{"n_layer": 17, "bias": "qkv", "init": "normal", "steps": 4667}
MLP neurons of a small language model. Each row is named by its layer, matrix (down: output weights) and neuron, and shows model dimensions 304-399. Each number is 128 + 32 x the weight over its row's rms, rounded and kept within 0 to 255. Numbers have three digits each. A neuron's up and down rows have the sign that makes its largest values positive.
After each neuron's rows, "raises" lists the tokens whose logits its output raises most directly, leaving later layers aside.

L13.down850:170108099129128149117090117132071082116126137086151121102108142147088158145117176143047161120126107105138064142146165126052178154094185072103123164138101205091181121151166164179121162140152134083155121124195116158126133101141131103109117144155120131134136114098134102153078108132138103111
raises: "rd", "illo", "ison", "ise", "is"

L12.down505:094135128078144153109111154116071165064154106111144129144153141140125162157155080118133110163105188134097140154164140155180145073137125157132083102093178098144133149157100116099162170111156119150125128117139133111085086115126077143157134097152145188137141089167105169193126093097145104185
raises: "ori", "ring", "king", " alone", "aring"

L12.down480:074143067109085138137142130165140087107149160121120124163124118141115101212156198128126165162127137145100188106161091121128156137080150161204164074096085138142125146142151189111074163088088162157214159109165123100162038066154127100129114173076134135094075100150143132099136096154137099066
raises: "rib", "lock", "borough", "roll", "lit"

L13.down859:103154165104087162071170126176112046151134055212118138095122154134106108172126111129162102118150095103126138121199107167138108111140059051087173152103077127039116101168109146148187126155063126081129092088079077134127188122178153155155154113118139189119173201151126086079132143147167120129
raises: " of", " toward", " towards", " among", " during"

L14.down352:157164191171175157122156081154162103049115149103117102179138149117123153143144174146168124134155047116144174115090160121168153149139140127179103153135141213114082165122148192151146128124156092124133132151150146138137081140101152132141077117115130157125154165105080117152145160070141149121
raises: "ry", "ries", "rial", "rica", "ors"

L9.down180:105175123094062175132090157135104178127188161167096142143123075107155079209087149083149118120090195166125119200098146115120138144115124143134110143109104097150152129117128105115168135087167113118087117111137115126147138162141176107193136090152145126088180119151160182034143153106104151142
raises: "aut", "omy", "ero", "ares", "omic"

L9.down634:164166154094164080102100085133146120109147151135075040105185098089085101102159151131161162134209105086123099114153165173094126171167110158148123108131147145153204127091126098141128083087150131050123148110080116130110125134132115126117164181169110121154108108140156180107107112120202148144
raises: "ive", "ives", "ion", "imo", " sport"

L13.down700:146156147085138130203146152213117111166190144082160160131159130175174128128109139150129136122131113158070105135147106111131136170157077157146133148147088117142062168170137110110097122112118124144144128103118080115148097148173164116095081126143158114102112165141163136144116141060125129125
raises: " (", "(", "—", " to", " ["

L13.down554:138145171159135128168159104137137094116117121136147162192149091172152097140120109186121158158103106136131137085099117101167151146115161102176074143133071162139151112156119104120120136116165108187178069090133091122142109106114137134154095109135164083125135162123088141139092165132131098074
raises: "ral", "r", "rett", "ro", "ra"

L9.down802:147142168115092129085097183143076108164068130133127111120119159092154139122123124110149103145125127183164140179131046137188072141116121100134194155147122123114096184121116147155188066129080122112133144127143102152098113111131115107097111088104161080108135111141164120128191137061121134138
raises: " while", " during", " until", " before", "."

L6.down486:158155149094212131140161134148130211101140094173077150114136161176127095142135109098139104128134190124128150086210127055141105063169139178173187107114096153162128132199119145172120044120161166084195098122095169136131151154133130141075106149130139119112128106141116128086107154168195159189
raises: " \"", " “", " '", "lt", " Dis"

L13.down330:152146111095183058109094119116174121167100174164145105148131112159184154126146154104129132150128107158104115096189126165153111112114189127151128133119126127148150129105134103110110074148130126102137133125145114115145053114157132064169077112115150113092138160091126158156158089123112173106
raises: "o", "us", "u", "uit", "ense"

L8.down186:088140147108143125147080164127150098099086106118177145141150142192133173076167194115113166170100065142166075109085192111188156123144162207119147069119161151133110105111100112166011173088092145163059114129171158144123120108138092137142096148144126119132116139111135120111110130109082154114
raises: " number", " amount", " use", " nature", "se"

L7.down295:126142146154169174131152171120135131140149088189144076165109111092115140116121169161138093102118114086113144149098109126146095087099116148109091122136066161096095054176118104111132156137138114162152150053140114172052147112107165106169196138061117073156114145106067119102144166142150178176
raises: "ions", "ion", "ory", "ta", "oria"

L8.down668:149163115083095216137132135109136117135161173086085133089180150154116140063165093146168118129106175160164145153105159134144149096127153046178121066103158050134194166130130141073139126067146056080171154193141070139109113202155090154101134126152059103129087151093107144140151171203118116143
raises: " two", " three", " four", " five", " several"

L8.down795:180146133130183088106116138183109204129114176120041154091125159091146191124187109148144147097090148126129068123164085122152133166090149193119192119099144109134127118103130130095153110093174190161148135164078142112144080123118174086145129135092114138160075114095107121119152133201112096094
raises: " \"", " “", " '", " result", " mis"

L12.down165:097144128191127141101051116178175105097158177157127162097104092140134108099147139185189197149121131155063132141156108091124157106148122130144133069072123134172174102141099138138135139147085165153111139084149136122074122115100066172141138142121086172189099071092093110104107092172139189100
raises: "y", "een", "h", "ys", "irt"

L12.down49:104118133135078162097134112093099158133182096114118147113159080163147123078136134158168067135166170157099151164115151148193136132153120147116119122148117079184136126115158171089146177160076157134149129103137206127155113105068126114123125178189140092170155107082123133107118119110149110157
raises: "'", "’", " citizens", "n", " State"

L12.down484:089152180153195187123173158172105122101121134116073148134147168174170148196102131184075150123116080131090154165192185167124127131144092133103132162167152131144109154159137083084132182124206136151121114116153118128098138139126095170111153134133102170178132077163208110159152117112123070124
raises: "ing", "uring", "ling", "ming", "ting"

L9.down890:138155151120169132113192112136084111149125084146111072145145088255197126093096113162126081139132146105124071106159105172178153155125101173135151089119099106162175150041107133151055087136111136131143119174124160140176123116153149120109130124133163083140124103124157107139187098100107113123
raises: " Britain", " America", " Europe", " society", " American"

L14.down327:175145099142167145119151079094146124120138126155125129143161108205085111151154142142101116110082149134120198143152125155109113134091070134136058113096156077194123096118154161156150115131096127128145084148133138166099180114117168122169127104114136079173133176177117099189123175150192082088
raises: "ues", "ue", "ut", "oth", "arp"

L12.down46:106114120139106145159043111145119165129129130137191128122150148152147109111149100140126173180111071129202168100068092163151148089090127163192141154055120112132150127130144167137151113131093130108123172147141138102106153108095101116125169144191179174136111103161087109082139092107087158151
raises: "ce", "ance", "ement", "cy", "ces"

L14.down566:114167116110162144138116131138117116095155093168080156152155122183126108065130135115112104106106080155071056119096123079166127158084187142131136119098136124159159113087134093133137130074119166148152158134140150106158133154154107114127149092140121116130122103127087153126145115093131169139
raises: "9", "0", "2", "8", "7"

L12.down550:132159127168106180133152100099140075138115108109107137059107157141144139145178103149121157153065099157118099087155094093151166119048140122076176076135160144203191131175161104121163177129094176125060158104171080125106126082147176088053128088061141166088147082140073163126109109121156137147
raises: "gin", "ines", "yo", "no", "nes"

L14.down822:132104122131146186150125106115153124119121077151136077153149120120117141176180137098142125148125091143168140114151110119111168084129090171091210129118146155113087095153070176124133143087060150145054039058113100130191088075188104121155111120137131161088162114063091123105092117142114126059
raises: "rie", " general", "-", "ium", " General"

L7.down639:112128112160189111111146108088117114149155116077107132093126065151142128108178080225110101141189147164096155104154120126086140094136146155119149151178137104151106168146110113107132132128139079101170125158175174161195085123087113091078146224110157146108119118144089120037143116099063066099
raises: " regard", "out", "in", " no", "up"

L12.down83:109089202106112120122143116188162163152211152139201093118135143074159188135170154120132137112086157140086154102099123127118144079067074134164186128154163111098162093063205168111139113176166185155100158136200106166126128167114136118142156078135161114088157106121113102087148121123138104101
raises: "en", "ens", "ened", "ena", "ns"

L14.down868:141176101131126140132100105108115106115133129151144148096108133173136197154143152114109094188134184131185123147126099129131106156121138129136117117180123144121103156200115156170127098139122110194131131165143205108084175181110083102171095134122185130120174136169144121127131140123072116172
raises: "cs", "iers", "ets", "kers", "bles"

L9.down24:119125107140132158199054169137105160192227139141124107135140130143127122116170109087154131174162085165174111122135108099068115135129173049127123102071137128122112115128128123132071150143099103162162077089153154121120117145145112156144148115169153178126058098074134120127141128140102104123
raises: "zed", "zer", "za", "ze", "se"

L13.down768:067125130158133121179107119102152139106143150139132104136166164152155141157171072172136136136109104152131151120130111193089101188140127174120114146149069147125163129076129123118100132140079141110149086135157167170152188088152156182108121140151170143151126149116114136112133137171109080177
raises: "ches", "m", "c", "ch", "che"

L4.down803:135121096101186169199163111123134095145132115103153115142110099090133103183188076100124095097115091152146076079126112063145089147120131155084087098084136096140092077155106156122185103093076124141111151125112124148136151104109135129157143095097141137175112170141099168133093176102120138172
raises: " least", " times", " work", "omic", " risk"

L14.down130:158176143132173108158088185157153137103145142072184174120171117180151171163233136113098093163084122131196111102127082185072125075128108092153083185129105136076144118154130105108092122147066136112137204110167150122103081140108080167076109112155092126143108193099154121134146130174125123129
raises: "e", "es", "sh", "eto", "q"

L8.down325:077109145114057148121161086137146156197130068208137114123160049115107091140088144159152133133120091158081192091158150138108126150060153103163146090119063144187162074115142087070129163164153162126108105139141129091163087141104088113103128184173117149132157142131101154169115160117142113119
raises: " interview", " years", " days", " career", " Years"

L13.down832:171132164142078105148150101149133103103104104174136111154106122088081051098104126117164133132200144102182099119105106139165121133072167135122207150186147113126171126093145103126132165150146165084184139125234143107134093131136113121148110167113092089123184115180140145129123156155096116135
raises: " as", " so", " leading", " un", " others"

L12.down33:128045144173111125113151118116074074112112159127155056127075134085102123088118152111153137148077144091053149115086108104144108124056061133156143138116147119128105113116142118097091135162125170015136138156152145172163154137155094130111043136107125145197214134143091135103127131151163110146
raises: " the", " its", " a", " it", " his"

L9.down382:114126134090169104124092123112111087142072219157150102153167130097091141073131139174164101153143160126123076083108118181144113135133127131115112129207088112110096136134167155110117206124092206086081243115176105078135083139121124165108069137153157143138155082146084184118138135138130176144
raises: " others", " other", " two", " more", " its"

L14.down236:151098154093190128166061108167120136116130168125159146180169140174089175142175123109117149178123095119108097054158103080186174080032130106112150127111150105131090142127138160154101166182098095137137157144092131119146076097145099133112165122179135094119069128143149141149045168151145109131
raises: "ine", "ines", "ín", "arat", "ina"

L4.down559:155131140115157161116117126129122145124117149176130115123147121163111105142201118123094180134150098106193095172146133087122086129144112157189131162199130080179047113129120213104157194087079186084061106125130145118133106114173144123110127120055043113129132186083161101163141131108112145203
raises: "ay", "ity", "ae", "og", "ar"

L14.down679:119106140158165138078089144100143123174135185134084169112120156152133151140172178109071123117081159138138142139130119160113114064176171146041133130128115076089041097146139112130141139111074132102184078112097041109126107104137136135119138159130164150091107141145219163148129101140075143145
raises: "ians", "ian", "iano", "off", "ers"

L13.down565:111101178152175128147126134145114076098161133118168143157100177086109156127081110112131147102068093125090147149172090138168143111192164153176049087127148194133092121105182072145153100060113076100083084126123136142061110136175166095143072074113168125080137167116125169135154082115144132164
raises: "weight", "oga", "uction", "ike", "eng"

L14.down262:104145125114084195067143138109120134138118132187169167173132123138085114122127066149162137125155073178115094123106133083139207120160116119071139091069130136095153145093067159161090133095115186114145068083133142108081109081135105104116150183120068157142109134127049177131064148185125146120
raises: "nce", "nic", "ny", "nal", "nai"

L14.down330:095105092176147112128158144098117155176145145102128104161159172120127179118094173134126112141179128159086135139140179142125145118182105183146153113122116074096132156130146089131109120125133157099107132150123099115145175115181149131108070124132123099188135149092140170146121150128160144122
raises: " finds", " discover", " tries", " meet", " conf"

L7.down611:071161141061105117111091081115108086097169117169089108121175111113045103039113066162074143144084106155112178104125156178164157176135109113142154189132237119108121079097149166134154163107138108158148160159094124103119124124111113136064080141128212136072120116156152107113131163108066110101
raises: " others", " many", " any", " more", "equ"

L4.down119:090136079152070108169142155103124112129146077121080068205124124145118103101161148126119088153175196174136130110148125166107147116150137057113108102113105096121107150142115146147147170204108078152100103093140098068164154088170152170094149069117170157102115137058120091121149167140051091144
raises: "al", "less", "als", "ally", "ali"

L14.down703:167103102081134135114159140108161107126156123113165105111173111175184133108192123099114085113078111144153152032122102146134137132145141114127106122179139115127172157139096130137141115121138174140077111087176164200120106088122136175165174116120147135071163185188064124089131152164162121156
raises: "ky", "ki", "me", "ken", "bur"

L14.down611:104145140113141074130126143109121035150165120099108114062149188158205123137135168122205113085180107128169133150146131115099150144154093156134077128097161176088076117158178127142128115135092177093140127086073146139122125052185103211145110179168118180122146105168083128195130095107154125151
raises: "te", "de", "lia", "ra", "tes"

L12.down879:159103095097157219125186116123122136120132117117100098137109113118121183084156087133123149162184107099153126064118134135182183145100099070160146123141135194146144117137160131109140185083063120127127104124093157092099136101136090132102181092164165124147097128122172111180065144203125112107
raises: "n", "spe", "nis", "nu", "ns"

L12.down527:125151127135105148176157139136146150113144128156112114188209164054099125095076110181132144142136187114158114103136109125080158077142038125135135101098136166123114138164170135125174150079113105089074135076129141131146159106114159142107130111128145169105130138128168156228101097116161145207
raises: "s", "sl", "dom", "sen", "sp"

L2.down723:075154106092105218141151166100117174141126149107142123083166119095144129134154151159129132110158087083162141135156124076095084117130123114140113150131168147210131103124059151133176096110093168096122122114128166151156199078111154200085130113117079108097076200113142138074131145183107087145
raises: " follows", " well", "ym", "ex", " opposed"

L14.down488:171114110150159101073144102081151164129115116124186117120098141208043106071128089123097134128112077154084115178089076086138150156123151120107163097125096156161084163099136173111108175111113136170077096090104134060159117163159117123107089129138087080135145069098185147185113136114046100104
raises: " B", " A", " H", " W", " S"

L14.down522:150123138140088065203109114147137134139142143126142079163109094181188145162162130156130136135114141081122139174110132156124161190123186123188103134100089128154133180162151163127131125121138106130120152079130181037124150115147128085152108110146089117119149071184148190130068118096130084137
raises: "hum", "hy", "le", "het", "SA"

L6.down490:114086151149135199121164118139136140124130110122084131198111110099176172157166170117097203094117097142162102117121100146182114120136164177138146125110079082206136151105127139089130086125122106163122121097084122110146128108161148112161150133113078098137083165169124131141121104117156109110
raises: "Background", " Back", "Leg", " Development", "De"

L9.down447:101166162154129098165104099126186122171149145108129102136099129103056155055111151191177109096058207132116111145130038135085068139078154116188137081150126114170140137130129119112121143125076152112130130150185131097141097155154125078159122109120135110188091097109099197108129132172103102153
raises: " one", " two", " One", " part", " three"